config = dict(
    n_layer=9,
    d_model=512,
    n_head=3,
    n_kv_head=1,
    head_dim=128,
    d_mlp=1344,
    vocab_size=8192,
    activation='swiglu',
    norm='rmsnorm',
    norm_place='pre',
    norm_eps=1e-06,
    positions='rope',
    rope_base=10000.0,
    rope_fraction=1.0,
    qk_norm=True,
    attn_scale=0.12,
    bias='none',
    tie_embeddings=False,
    parallel_block=False,
    init='orth',
    init_std_qkv=0.0161,
    init_std_o=0.0,
    init_std_up=0.0161,
    init_std_down=0.0,
    optimizer='laprop',
    lr=0.000486,
    lr_mult_qkv=0.7,
    beta1=0.9,
    beta2=0.98,
    lr_head=0.00356,
    warmup_steps=467,
    schedule='wsd',
    decay_fraction=0.473,
    decay_shape='linear',
    final_lr_fraction=0.05,
    batch_tokens=32768,
    seq_len=1024,
    doc_mask=True,
    train_tokens=297600000,
    steps=9083,
    dataset='wikipedia_en',
)
MLP neurons of a small language model. Each row is named by its layer, matrix (gate and up: input weights) and neuron, and shows model dimensions 341-511. Each number is 128 + 24 x the weight over its row's rms, rounded and kept within 0 to 255. Numbers have three digits each. A neuron's up and down rows have the sign that makes its largest values positive.
A block is one neuron, or neurons of one layer that tend to fire together. Before each block is what it responds to, as a language model described it from the Wikipedia text at the highest values.

Line breaks ending infobox "- Field: value" lines and pipes in markdown table separator rows (|---|---|), just before the next dash.
L3.gate141:165126230114152161126088134127128144122081121115124072106156108125155141132111094122168134140162177132123136168045128110112118123091109139111142130135137140131116184108148148108143110119102074138085139170106123105105161124140157103126141165132191125148126166119103149084118115127137186112166142122123130126143149111116133109118129127148143135107113119137140134087165112146117139113112144146102116112115098160127132069118101112134125169104111174122118160154133079104135104122116113188123110126124098141129093155139
L3.up141:147126139103147148114110123126147115096071129084120083133132113154137125162114120097119108134153161108143117159123108078099129163157118146147139126128149139159132162158130114094152114095141137119105157126112122129098164125108141105118131165181183130150155147149112141106096098093136145081171120124122136140142139051073146105153131129167132160154119110109128133094172131123113120128092168138115080108114106142147136105139126141147110180110124160127102114186129119123156128064111122159115111139142069164123087162140
L3.gate495:136151135148095173134083097114094137121148140113124107131125098152136124148096074074104135132163152106116169132098127120123069152141116119127132153165143102184174109174165151085123190114139091189124126151152170104134129123124141114141106118075160115152157143132127114126124091141103119131128121140168111112113161136110151162147094128142138115101157113102106105169122113120144101110112120122113089175130148160135110101117101166129130164155132151157092109121106168099147140123114154117106148103134094102135135132164
L3.up495:102105120121136134139112126108104095130113129102113085113140129120118129124085103127119117139132128142116152150097146163127066128109134148131113140109132154152111136093147107090104118169118134092094140129112126124124125142113160139095124122115139110106101138153104088090097093137112137146087107140159130087139137122092116144137120111158126107172148148066116141102101136177125139129134156096130173162079154111079106114158067151122110110163093147158116152088156112066165120149133154128100128103165164148094062155082
L3.gate727:102149167119122122134097090125148117142142124076119121119124156160111098119123116114128150115144152168144125156130132107135161098107112068150118122128186126126141129155165187137128142137137120119089143129112120143126154131139141156109125133073108106125114109110151107104133152185144149079116132121129149126164162107085112130113121113152148151139165113098130086152125086135132132127138151118133109136116110086099138132133142145076151145148166149136120103107074148117129117146137126084167120133169128123145114105093
L3.up727:137150141102125120114071116165157174106161158100105125139151153145093089161122101084146132120105122112157110154131149143088163154117122099127081137124214111111135115125123154145164142139110131108087149152143124131121138073100159126102119115119105115116131109150161159167112106110132114113140097135115106172155152117134162145121127112102119150175155153111095153152129129166164131167095145123129116112158098095137115122145155125124124166128119141130113111132137161104154129158113131081141123125140137142108181098133
L3.gate780:157125176130098161114086143135144132158104079125184082125145126086143111142104108136122127123136160136129146165086136114100127134080103117118176153103140148135144164124158115125125099128126126143105148171116111103112164139148122134119157155090151119136154139147152156131137127176132183157137123134113132127139194129123095104140166125148154151113114142155143121082140120124149155113130158141065138131115118158165114084109069112132130161160101125177102147102133059104143156108135117170126080078134144116124137112104
L3.up780:123108153103089142091101139142158117104088120129136079105151130088141142176088167153114131114144159136151163194136154088085124145130108115153141146090192132145121142131108116122125127083093130112123158160124126129103128140101110111101148157126177096136162152141142130119106120162100130124191118145140140159098161105105149131140152117206099098116139093138100119110150114133143144105113147123110139113106133159120116092144133139152098179163120130146115136107149108104141131126138118154106111136142114116128144147120
L3.gate934:148130131158138140092118098134136102153097153105129125138161114093142108100105129103103154111140176119072158143083097087125091137096118127100129087148145126167145140071147128123132128111129138133102161172138151135130171123177115118133097148114185115187117081166136125127130123178097145138112128095148147119167103101109131149125168146139117105089181106131139113106134121165124161113141123079116109136094117146144113130114096138129137182138132136182112151132163125147171097133097107130111133112126131167082089134135
L3.up934:137145142102134164176106145119111084114091100111127115142144117144101125117148136154140106146078110138161122133103136130166135134107121132129161136152126154090088134140158120121137163118107118144143139078122153099110132121092170076150118116141158125135132134112104170117043118109117136091124158109102121108168109087152130182124088122141145050090089132154155146103119052147133115121104086116157122134160112127117115111160133118133156131168103149140134130134126104112141075091087133109139102155170103142147103105129
L3.gate938:147148146136134149143118105152189135105117108141117120139156145145126109073123079118136151156156166119103136133137110102113151122107131145094158127125142141134131175152122146111151119160107126150129150110100132149154164140206139123171142158106139115154124146140136134094127103136143163111152124119131161143117209121120091108131143124138153113107096122168152121094145135114133132099146135109075110161114105127137178111115068083123149155159107146128094138158134067132159142053121130146149121121123124135115119112108
L3.up938:123145128114144136120122096162178128065095126127107127129153138145121128147137133083129168139137156119141132133170108093116113140139159151125111130129185149150120126142118150129143139124085135122113168098118138169153146128118150101142167157171131131138124160134116128094113093112111140108163109130154193145100164119096124134137123130182090088119122101155124129117166136125120089120146149088133120132119116151124153113126097117155128160151141133097107107152125113138162133065114120134118145170146088126118123139114
L3.gate1081:153132117164140149115105124150156129136116139163156119147151143154166124076155134134149119131151135108084104103162123117097128141153128096091132107126142121137110154119144129107133143141099106161122161127140119135126147172152130163179167126099133120157110136112153144120105112159131152127111126159125156098119149144091125128128117114101173138119114076153116123127126159105137116121141158067100153193116101134101150111145146145139165110129143136143144128140170126136137143094136119123176104154125125096117101138111
L3.up1081:095088107077111138149111146155137112129115146157116126130174131152152112090154097118147078079126156106121103128126102127113122102118115133102141144131180116118106120136123092113131176124105122113120156146128134133111151140116163132139131145140103132107125081100154134088121099145145123123076128119129161087120138123111112099137110106121105143104163075146132098110128128148120129120126187103107128117150101105139164133104109157142146117114143092174168127124115144115111151074111083116143107109160106115110136140119
L3.gate1204:153143175123158143127117110124178126156098114130120106098149116129133139129124129117144122134120162113104111137033105128121086138116115141070158115166148138110094159159124124098149124145111092125098133161117113122137149154115153101129144136122189105159159182127145150121131124153133191107101126110094102151169153135143131145109122133157143130134118096131134152082179090130132130114124130154116128111141089135117154085133078119137150148113091168157122160151113083094128115124106083134121113147152099109157082131150
L3.up1204:096145157128122159096121140162140093106116144143087102119125115171129173162116150104109117132140160080147119146123121099094091134114105183120176130118165129157122141177164119118156126124124110107122141162135140140068176162119094106119144113147122116157140125154137097132105113143104172080164087136116125143082168091132150133128133110151137099178126080111107129110156088165133113122111160139115122115096113138138121096123092191164135164119092153143092115149142118110148132107098109125121136149160077132137126128127

Colons inside times and durations after the leading digit, e.g. 4:25 track lengths, 1:00 p.m., race times; also thousands commas and post-title line breaks.
L3.gate90:117134119118094131116126161125116146141157120103126181136121139149140130109133149148143094135090154102099143178111127041159082123125129137111102164105124123116096111131144131137114120127114127124135113135111130120097114155178124095131231147094162117150151141121125106145126113074118163087112145124167117107114136146104162144112082110114156117075111142115117145160122158086107083122112167146124085126166079115190117149156094092139114149153122127096111133115138098133154132125117114126157167161091163100144152107148
L3.up90:126141131122146145122141159108162127113131098121145137159135130147165114148117122143153132140066166110119118155142123112136096160083118122089105148132118147131109108130178145140153114144146105159120135144131117120101101134122143101064198148090175093110153102112090118125130148129148125187104120119126107089118137131102084113120069159114098126148155138137143147144136173092127099130163161167119119109113082101166117133111113071137124150139140105116129109139104100105139135119101120117138138115108172064125128100170
L3.gate263:087157148118114107144138078180128103123152128183137146087097145168144105104063077148169097123095147126125114129152136121138113106128115105114160128113172118124121138129127155123144131146094101134145106153164109097121135106132148131157095137092160131108095101139138122102146103128162126074089161117162135089121135151094157198127155166122137158130117132107119090132121137125125097081148120095089125113110133101125136105127115089134143137113121094128150149112137156106118140096094106137134141148123092163114083144122
L3.up263:114115129141105136125162099121158097128098112123127106115085156128142057133138110118110168084131096099142142124146136097138100142110142123115172116075146102129130129103172150141135094163098154128097113091115152161104122110137076169131124088163130119108138104138186134130119135129129152101150146116082111112124108166145103130089107156109147105133107156115178145179107127148088116162121147082127130079135149105137106145128102096110117087091112131116165114103105123124097113129105153140141155129166089129099162111119
L3.gate476:149159136119088113136153119184119196133188146129144136122141122178140128124127105137152166157122114106100130117148119158150121119123156171129178090087097121099159138126144089135118157128121131136136140170133142077097121143128124146139126089096116147134124108137153152117101133107149140129113137137122098079185090127119128146127177139118101135124108118143124117133130122142130153157177128154155151123087126135094117090153089113168170110140101132145129100127124105085156119163087119095136144134129135101161122140147
L3.up476:149106161128155129173172093142145149132131151128155146171133126129081166170173104164146131126165139150101101125140076117135159154087147098165094135153131122102113129067160154120132117180122143135090118109095164118130131108112135142129127122128111137151132064159132161047142122120127137142124140118151114139120109110147149138133115115116124177114116123104168133104105126143168148170135135133109173107115125163153088134142147168156149118099143145111153133126165105098125099131129150176136160156125139135141128144113
L3.gate621:159144125094129155164148136143082176150127133117152177148139147092123130127125112145103130132137132141131085097134166119153093162128143138187115141137140134139149063135091112147142089136056125109119104163140112106129190135111107074109108161110158114137127137084124130146152169094097155091111116106100119119137120133152112130110148102163154131130115195137142141161121117176163123132093129110147149120145110126149156131123138081105125129133119152094141133172191115155130145145170122098103130142097086062145151169080
L3.up621:108146078079139115156166155151117151118155124106111139137102131134160130133124136100104143102140141134138101142182150154142099140107170123106123140144090121104077143121135118162102146180121175102105092128119098066167117102086109140134137093153158118111116112106111164120126103119127114142115103160101147135145124180122115119121133122145102106119153141167150127121133159178131153184105105114134111148168112102103098127119114112121137128112142119127139112120166156131129124147124118125107111078104180131122130145115
L3.gate962:167086123171143137157121119129131133128106114115136126136108129124117129109149163145128122160105100143137132073160156154125137085161140130140128105144130126128154162090123066124160131103166097107118139118194127129133100118132128150124104155139099150125128066114139166132106110124131119121135189118188063125102131142123139140116122114143166141172111147157156113102133180122116127107143132165133115108186124151148101131171183135147119137114123148155113121107081163145126115153119096163142140120112099116143133166117
L3.up962:145118081110133155130120133122153131069155139081126162111117160155149124074164129113123128120055129142119146151157096144153148168112134142132146121137147093124148131119096111121115102085126134162137112118127154129116104154147106153140082129131157137132134097158167137125155138097068125155131114136098129128158113122156188183141162144132130141123133130123116129122099150109094125075101147146126124130146115115072110111126124149099142094195141143109142089100149123119125114117082113113142155140129128136129154138133
L3.gate1074:107121140129130126147172094099081111134153140078121122129140167178108109098095107119084176140180142174121129126140160148145132153121133107133124178145154088102143106116175142148155099137155129138119128117150198180113116142105104141139100123085148156139126138121137145115107108088117159150108111132136128182086103140090140140112134140114148138133126172109135154105120092170146098112129120142143152138128122146107161119128099103168122078164180141126141109100146077098162193189173107122166151133094148153147136133144
L3.up1074:131143129110136161120141140082093104147163147094122146130167101120099139135090163114122112079115125125133106137095124129140128203135127144080130203168116124126090119088127149139121096122163125131092066176124167090133130152139142089111161137163166114126128163110147093143114148143125165146136143143092146168113120118123120132091088126135135088155149119117140133157146105125122094125129117126103127100136125131149117127121112141112111125180134106139122095095142146114127131134123114120130172119144145100123075105139
L3.gate1102:119106093096123154131149131134095156153180124133128172096115175138143086054112108162109083102113139106106135127135161142130136077143133110146139141118150078123105113142160112129143141145134114112121126169119081114140141129150132159117137111114149132119127042129119115102157135132097142145110131074166101113122118161112118167086145148125137137136093133095191111139092096150121148158118155149126128129138099122150145092134101132142138147097155088141107156132144108124144141100148147108187131153113133136126107126143
L3.up1102:084111126128094158120152136144102173170140114121161110141122139116176136143133134068121160068121138079119116133144108112181138118105110117137154122114126108139141105167138142128123115129165146102132118148136123119062139151117134144114136123126149140123144107162136090144149146141118141127142107148119127119145095104138132101110087139096138159137137135120151142129129135128131121128181173132153141158102134083101083145111107150127125098136116146130108088130133106115169140143121188126121168119097141133148124125170
L3.gate1256:080108108129121122118117176142130157123115140150075100124139149111082097135128146114118134152124080128169118126160127164124071125072116190145172100085117124122133127117101088154126099120123149105134117131136150147091119096115129154101097114114120106067115135120139124160173097119173107113140104112121111110137102121108117148134110095116101081150109122122165174180129105203134190125118130111126150097138126120081116112048135138118184105123124104114143136129124138115134103159103152118132135099142158133113149180105
L3.up1256:150122111127126176105170128143154138169160128123121127144105146104100114121114114170087118163132111098132114115115127135151112127145144104178157089091151129150138140149117089128149119173092148142139099129111162127068135107143130142071099092092136157098110154079147150185120115104101129132113129138131124152147064125112131131112146115104134162129111155131161113120101127165136147145105130077127167098137157126121084115139155111144116128133171117129137142103127095121081121133124079146115106178088076128108120128114

Pipe characters inside markdown table separator rows like |---|---|, after several column dividers; weakly, stray tokens in infobox lists.
L2.gate103:092170134136125108130096109141133149121138121125140109138087147136113075155144125088103165125074091097125129146115154138141100129113132137090164144087156079126157127124120130129159121148109086112155127129148143145107131160109113168155104131123133155133135118155108113101175106137126133075141119143126128105161148145087148147172133105146153111132129081143118150159144135109116150141115141103159143171131099119081136117140109141128132130133101118173127126139057128097143112105138130099161175157104159148136107134142
L2.up103:110130110161147126118130126151133102132083134130110168163141130115079143106071115145143199171112149114099109109115124116113138137099163137118126101138180136126161129135103110131158139113119137118114164146177132125111131131173130121142128105137119132145068133140144125147138103123096154138084126128109148149102135107159090114094118146143166126129172129111164114099110105080146054098136152133107155118132108152118120080084149118149116131110116135137128113132095103168144115126099095117124128123140117104117137111104
L2.gate125:129172153143106171134124109134148115165151133143091097146185171116143109139134097120106162134107136104131177145124138126125109116108156142084140118064161117119090139123136116156132135128073094115138109121141110154086130120149151132110070130111138098115095069139108075098135119164115128135118102161108144117164088106140086144109108110105134113100145131124111123134123113135088135111098147121126121130112093111111086142122152087114121125127162139101103135143095126139093133107078145158184137128133130119117134101160
L2.up125:110177115109152156095080160145122149116075102113122119127102152139040124089131131144133150152077153128132118123163114138133144094128125186118157121133175052127108136154141153157136137163076103088143146133115114133077127124127132138144131141116139120089106143117097114115128101144150102117148119160074103157147119167151105140147120125130089155171132121092156125140139089128133154138157094098127119134114095120075128116125144130106135108178138106140114122150127131112133097130134116111161163152114118125149108078086
L2.gate278:097130170152162083106122112126113106085121144125140148187116109107180153137126130120149160143143118119111075098104125126171114115133159146145117123132148072129153145142090103107151129131110146120098109121099111169147107124160161118141082171118108154184116144117150086129103123134181148117126110123160103145121106162138115152104145112157151141121135100135138105140102126151147121143138118109123117139113139137111096138141124134143116132143179163166125118143083132163118096126142163120101105116125151143118095085086
L2.up278:146161099133118139163150134170137171124091099136134130131120153133091098113111132131111106139195109137188187144087133101093155126152119150112159119092148158103147107114143109140147151136117104143152167156163107094135118122100144157116131124105126164110102106135152126155138141086178119156101156127146124101073137118114153118128091130125138087139112173152131115098108156083166152137103121156105111126110150148146135065138112119132094146111095100134134134113092117135122132085090156114168154135109100127121169179146
L2.gate328:101163124139142096119121138154130173133146116142134122122106124142139133123124129152134107154097126085120105139070141132126086139146114123145133138096098125120128130159153130115132134162110125128070140132196078140089139124119139108150107156144143130093114126108125137145132195136165124119107105135109189121121171154116108099123105133092149136141175112151118120102128181101140116124164117125088164131119119093145103139122108095124135148126086113165090148131095141111142110125097133100140142109120026104140162116113
L2.up328:118155140147138108105110131159086140128163110143083098139136165109130090126103152144156237139121153104104153120145125098065132122128121103126131138124105142151102092128089101135096083106127121089160136103121115132147135146149126173140150141096149116155171117161119081096122144150154125100157116122139127113172140154122114121105149174121122093120162077095126167142108097134159153145178124120133148074124147099118088137134097092128127109083133162169135126126133103100111137137155130108140182130092118112106129152108
L2.gate509:135088111123128123133113113138162130144114084114114116136141168158106129115128165150147180153108147129132104123135089095148175136170108174130106161131172120142125140120112127132126146114119135128122126123198109165164136132163088079117149190159133121139121086132137123144112151112125145145099117090109111148126123120146099132082111120188145140120112147140070122115176142166143070136138120102145123135148110126136170091121106119186126146107148163119171098154125102126108113120145097100127111130154089121118087144142
L2.up509:135136065115146148086116122166157118116196122139133089114159152167140106119127152098159114135103110066136113115135152148097144172100110141073125144118141109146136094133125135138126130095164139134176151130145136145125140145128116111147104110112133123112124094171118109147156100151153086150126103135108123148150154110102118100141163114116105078132124094139099181084163126126134128141133115089154095111136129097121143100105141113065150100113118107130125099149098143166114142149126127075111097156123134142104124129149
L2.gate1133:090130135077129101108133091163174121127149082155114106115115098110161098116128128113133174135104125121095115137121069089129104166083136140117131132077129136096116101140092080189109180116072150132112140108170094138127099126119085120123141148114149125144106098140156111123171141138152121169116129122160104129162122174153102136131127170143121127129112102120150146124103138117151130130170151088130146113147134123131098142149121109123132154110142102124134119156100126141147131125127095117086104112115127153085102108093
L2.up1133:132146108178135123138122108123150183119077113089158173123123126125145146116141111108131134147148085123153122118111106097145175117130168112159136103081105117142099138167115093108091137139080145148120137159137108133151132139122140178115087130103102140124165095121091101155142098150190113131107127130124115096121141130117122157136126150123136163120114114166165123195113118079181096100134126109094126150087110139117135129157112119131169113118136124126147117097093122143101145107143190109137102147151143117107142127118
L2.gate1153:159116102156150122107100131140129075126075183155131092086139150157123086142124196109110157077141139112129123132154105110102102125090135168136133151109175123152142143111136101137104129139128090130156141133156158103102141132094132144136099101116128145131102117095146156146112109101130129110147139124149142129089127112137143105151132097109099160133139127132125125146134131131125152131135163125129123115107141152109121134108091123118089132138104121145120138144098151124122133104085092117073132101172130164103159163137
L2.up1153:106112089124142119117138180121108107154119131168106115126154115125140129092129140103087177083124133117094093125175127185101121113139123180100144148152109138141101135134140122139107113113074117077117130113136104124098102175115080100123169080101172138129138122151157171088156176134125142154115120156098130126148133138106158096150177098117115060087162125097102156134110103135119127129149123105114136130087136106117089158131113110096129104141092155153155119138130131112132117143132119113124130173154153108129076109124
L2.gate1264:134182128148095139153151098149137147110117127163110107157139142126123128116123164114202159142140121119111166122092104107178122132097099106114115118134105163141138128156133128135139090120089136154134114090149143096162117154158121191124089123110148116079152117180117112121123155146157115123133108112107136142139127127128080087124099161130131108152118142134126174120090122102106136156106145120174120112123125105148078130147099105130095115090135143124136168137115126108116143102164116126093150111096143131112134096142
L2.up1264:112158156168155143135133136154154171137140107124145060113151172129096110122089164111107160117173142118130139115101132121139122085146102134117159119065163127110110192129128148117145138129146133103094153156136110133128122129148155118106101112148158165099116144151144118149152162158119114102163100152187127112140117176138089134117102096108124088124084140131132131152105141081140147172144129107121167127106117122152102088089129137154100118086149141127108169094116106085152077104111142127099158120134101158115138148125

Fires on the last dash of a table's |---| separator row and on the first pipe of a data row, mostly in election, sports and filmography tables.
L5.gate1332:137121138159139144120095109124125106143094155142137162150116142113114147080129106177142146141145096109119119103075134139154128119144113148118147115140106143132116104171153147115143112112075089126132157130180061102140163159117150108143135117059124102167153150117132129153145123145089152151109138112113138085190143113120118150137104138126142127115103096160145131162138113105125117134145155141124081115101086140121153118159127130165134097118098125120094147174130121170063136134117122077159114159155081132142136133128
L5.up1332:147131150151148154111129126164121110116097129144116093184153153093115133127145117112119089118159103109146112164127143126132075102135157137116138128132133177126102111149100124143126126125131124115078148117131113160136145142149142077132137127065094090112114135117185090111099107150123124141101152117137147118128120153112153160152135118145095111125106090142172142111096065134145111153148103137143130110132148127079092116120143167127113109142149167095124123143128120154133105160120173072117112157174116100092122115113

Words and symbols that link to a following place or value: "at" before a location (located at, buried at), colons in lists and times, hyphens and dashes in scores, ranges and ISBNs.
L2.gate17:106142126125123119160114128149141182192101151122086127143106117118099183154145122146095149142165121170097098109133176155172156108119113077139150114115100126170149150167146138185178126094133125135163124099127169141156107120147142167136153121108138120110116137124103116144132105143177123119119147126102132161072110150073110121147144152130110067157109144125144135171165177159103142151158103114127154083111147129135066072122116170106102149131110116141122123109128108134163136126145142169144156127077140157130110126135
L2.up17:080124104191098129125149117124132111135109161138134091137183156122082151097137099125090132147105095138149178132109121139118102130106139160122054152096147150149098091054163161161125078128127161156143119120159115156121182098148150150158126126128131126142116093179112131109134078168115177123108112149113135136141156108143145108113151135107122119138164102118143159125131122092146124146139139132141151117086074132107098083123143127136093149148109119083169095135121114170088131127139121146123151146121158139088119144107
L2.gate124:090118115129142128094114149144113095119137092097127105124114113132146133104154153143110144107124124114101098153137099149123142096079105149107144146110123103164129163136127159147156138110114145094108136098126104151140152144107134133130153169115124157099138135122167120129125139127129131164123110131107102125159142117140084092143098171165148106132136147086107150131143144120118078100160110152154086131089134119154138162081115059138102102157110157156151087166183156083088104147117136136141077110165149109142128134085
L2.up124:146131149106112158124171105152189064128154104136136148113116105119167144095120119112147108182144104128123163114099137073168186168145178114124078107163140143126104135152123147112100180172092122133076104138075079126112121097181152083134147136170117122148130113137108085093119135105163106142098118126112131125215070079105124162137138126142109144144174099139148129112131121116124108089079129148100125147151158144158145165138107118128135097134151104139155136155125106147114155172122127170139076177159129111124150076144
L2.gate235:115138113129141111139137083140138116133107136150169150147092163134130185120107093114116101130157095138177134134103135125195102152119131126138086180104073151132101109098131136134184108160128133098132141160137156104116165098112120119150099138161170138124123131143081174123102125110164117113149117134143145108106113176169152164117150112136135140137118144138129121127164147080125132152114129126133143114105155132121146145163156136125149127140150127115147134133121127160157132128142159199112114101092154145146133116095
L2.up235:136105086104143150111106124095142070122135124099153092110053132157081097108126189134095132144139135096122121145173088106101126127111108130094140118171158129116168140156130074134104125146129119135184128136112139141124115138116069171113105078122126122122133072125141112135168121130069095118147111099109115143081170087150136167138139122119138123137112136153133134125152105136126103115099132116129119113171124149142156135099100127096159125136112116106179104119102172111115131104143083094127135151190106145115155111148
L2.gate257:121105126141120110107112105128152129108108118109128119155108129107155108101150076134127150124130137129107108136140156123136129189091119142095128125125121108120135100156186131168183164152139120082083090184139138153164159133135130089153121146135130129134101146115130155133160133113134145132091071129144093108162105096095124139127106113156144102154111127150141162154194136078132080116147196128151141161124096138109122135104146117157112181124152148158103122100135113155172106155137087148136085106101100103151154138152
L2.up257:116114111125156090153124128143135129145146123102150126135100133131178119141180089137121117126111125155086076144105136165151129127117146099114101115135059131117100134142134155140119136116124147080063105153110126118127123111166147119136137142102162143110152175115164168109164125114117122144101123171111104153193084165113159123154115173137097121139129121125136132131156151135119129150137119174108140161101149109096107170102157086110116142125140140158117134157159120142144112164144117148105097128095128098153150123114
L2.gate797:096095101106134130141148148138154151134144131109106104115119135129121116155143147092092146140114137103134128093164114118102096103107104130109143135095144108139140134115135125134132122105102096145139102156124098150110146129050082143126073104158128148063140067157154104148147150155125118134102087103092107128139150118123145128120110074100153125147113124147102135122122134136107120120106156110179143116083115081100114162101086076099115112129140138179108108134082115065146146133158140074135122123156134124103135155166
L2.up797:131120125124135136167159073118124145131151136118138136105107129130095105161116124138106114130151137113124109109154122146123130125123137059128144178124113128103102094113135177119165088133114143181116109153108108122149150108113109149178144125127137133150150109134116134116115128136119104111112099147147125106144110144081174159113137156136111108120115153133103135125153121135127173133129116137106120114129137147159136162152141120050139157103123130145171146110110104095159143187110146156165145181056131154127113148162
L2.gate806:092124111129116146162124125125135138159138116115158127120151170179115158126130099149139096124137149128117132154093096164128129176114139146150116117211129088132118160125151112144160090159121112163152149135146134085155117110132105158128165146138116133127118116147130126199141109151166148059104121135124175109133138126122116094110114100139115147140155114133113115132138145116153132137135145138116127123106143117168125050174138132114123082132138154142122174083130088153129130126118132142111136125050147146160184156136
L2.up806:126109116112104118125129150085071085093116150156116097150125162154105112170157165119164093119096162114159120115135116097125088117123122179161147151159122116130173119126140105152140137156163115146171152169123166109161094110103074173140116132147146150114141088156110169194149100107117137125183094123118112106083239140148089079115122123108119145130076178152143117131143104119126136108141128090145123113112102109140136120143138099134128192137130107153116143136123143127123147145152140131125134119165123098126109146120
L2.gate831:124143158125104144143163088122129145147186106097143138133097121167207139131095115152133115154140141126097114125070126072147154113138120107114139111127133104111132128152148161080123119135148101093064128175111127093087123148142106117077149126103114072155114144121162099095131116082165111109088120118113145154128121149144139164123114142120170120108087142139180096135120147144163106146089125147125114172130111144130117169150122082146111114115141125117094088112095120119154093121137137128148120114114090141185170088133
L2.up831:106137124117154143075168146166100135108135146128087138120125114109151144143102148135122098100130151152125120179121091124118148152138112092095106151089070156113153148137139153141080090127126153124113144121077126143090117099182135111088115094105119105093164144096127138141174182124121149145160110134121109132146151129149099138124124167135135112136150085089184132184122119146144101106119143108092126108082170130132123167122152129120171156149117098093133125104102127090141111103135119096117123099135103097094129135157
L2.gate875:103163130136148087095159129196138158175122157098151162142129144130098090133191117140118159133146103125080104128137103101134158141122112124103157135128111140060141118116134104122130135114091169097096088128073088137135139133183181135149129138129075092132158161135155105159133169123122151099097116140103124137141126129169130145117105145111149152132140122110143118105151119106110143163117113108143160104126061141144117113133180144153177144098118110140152132092165123088160120126125118092154132143130094142129108124113
L2.up875:156152146103124136134140122108116156088132124088124152136142122167187090133142094155194119099165109133082099124063161103122159098144127155108127116133147134135158100245102101102056126126135155146130107150099112124111111143113104158112136145127110099126131167126119132092150125071075113081085088105096120135136081100141158146136132181114138135086086133132117144112110115130164086128080138114121124083137149123085123157138080103136150131104126125104150121124089140134113137114074133112138093153124091087154156114131

Last token of a field label just before its colon in infobox-style lists (Added to NRHP, Born, employees), and pipes in markdown table separator rows.
L5.gate923:126133151146165128071100119125132155111128107115123131120130148118115121118122168144162097131128112085143118166158140141111135133112147132117169161137105145100104102106133109134155127125102128135172122101155133106129109098162136122123138129199126091162121147176155131135083115105126129113099140102141107117100119164093171141151112135161163114120102088107176137105135121133137135131166144145157099178101129130114119128112157133138138144118086115122166157103097098124122082149142078068145129160192122150114124143149
L5.up923:183110138178123137120107148129137134122063106145137100126079137151115102140119175162177149119152154177143147092124146151128127183115127125124128117145148108100099141119119149107141161156128097141101130079146152126117152100115146173136136161151113135155116126165139150098130091133124155091144142125155147124135137119111076128118116133104159164156147100178169155124114171141133126124100171086136123135118095112175121125091147127129094126103126120119139134126104128089135092148129106122109114122134129171104122095147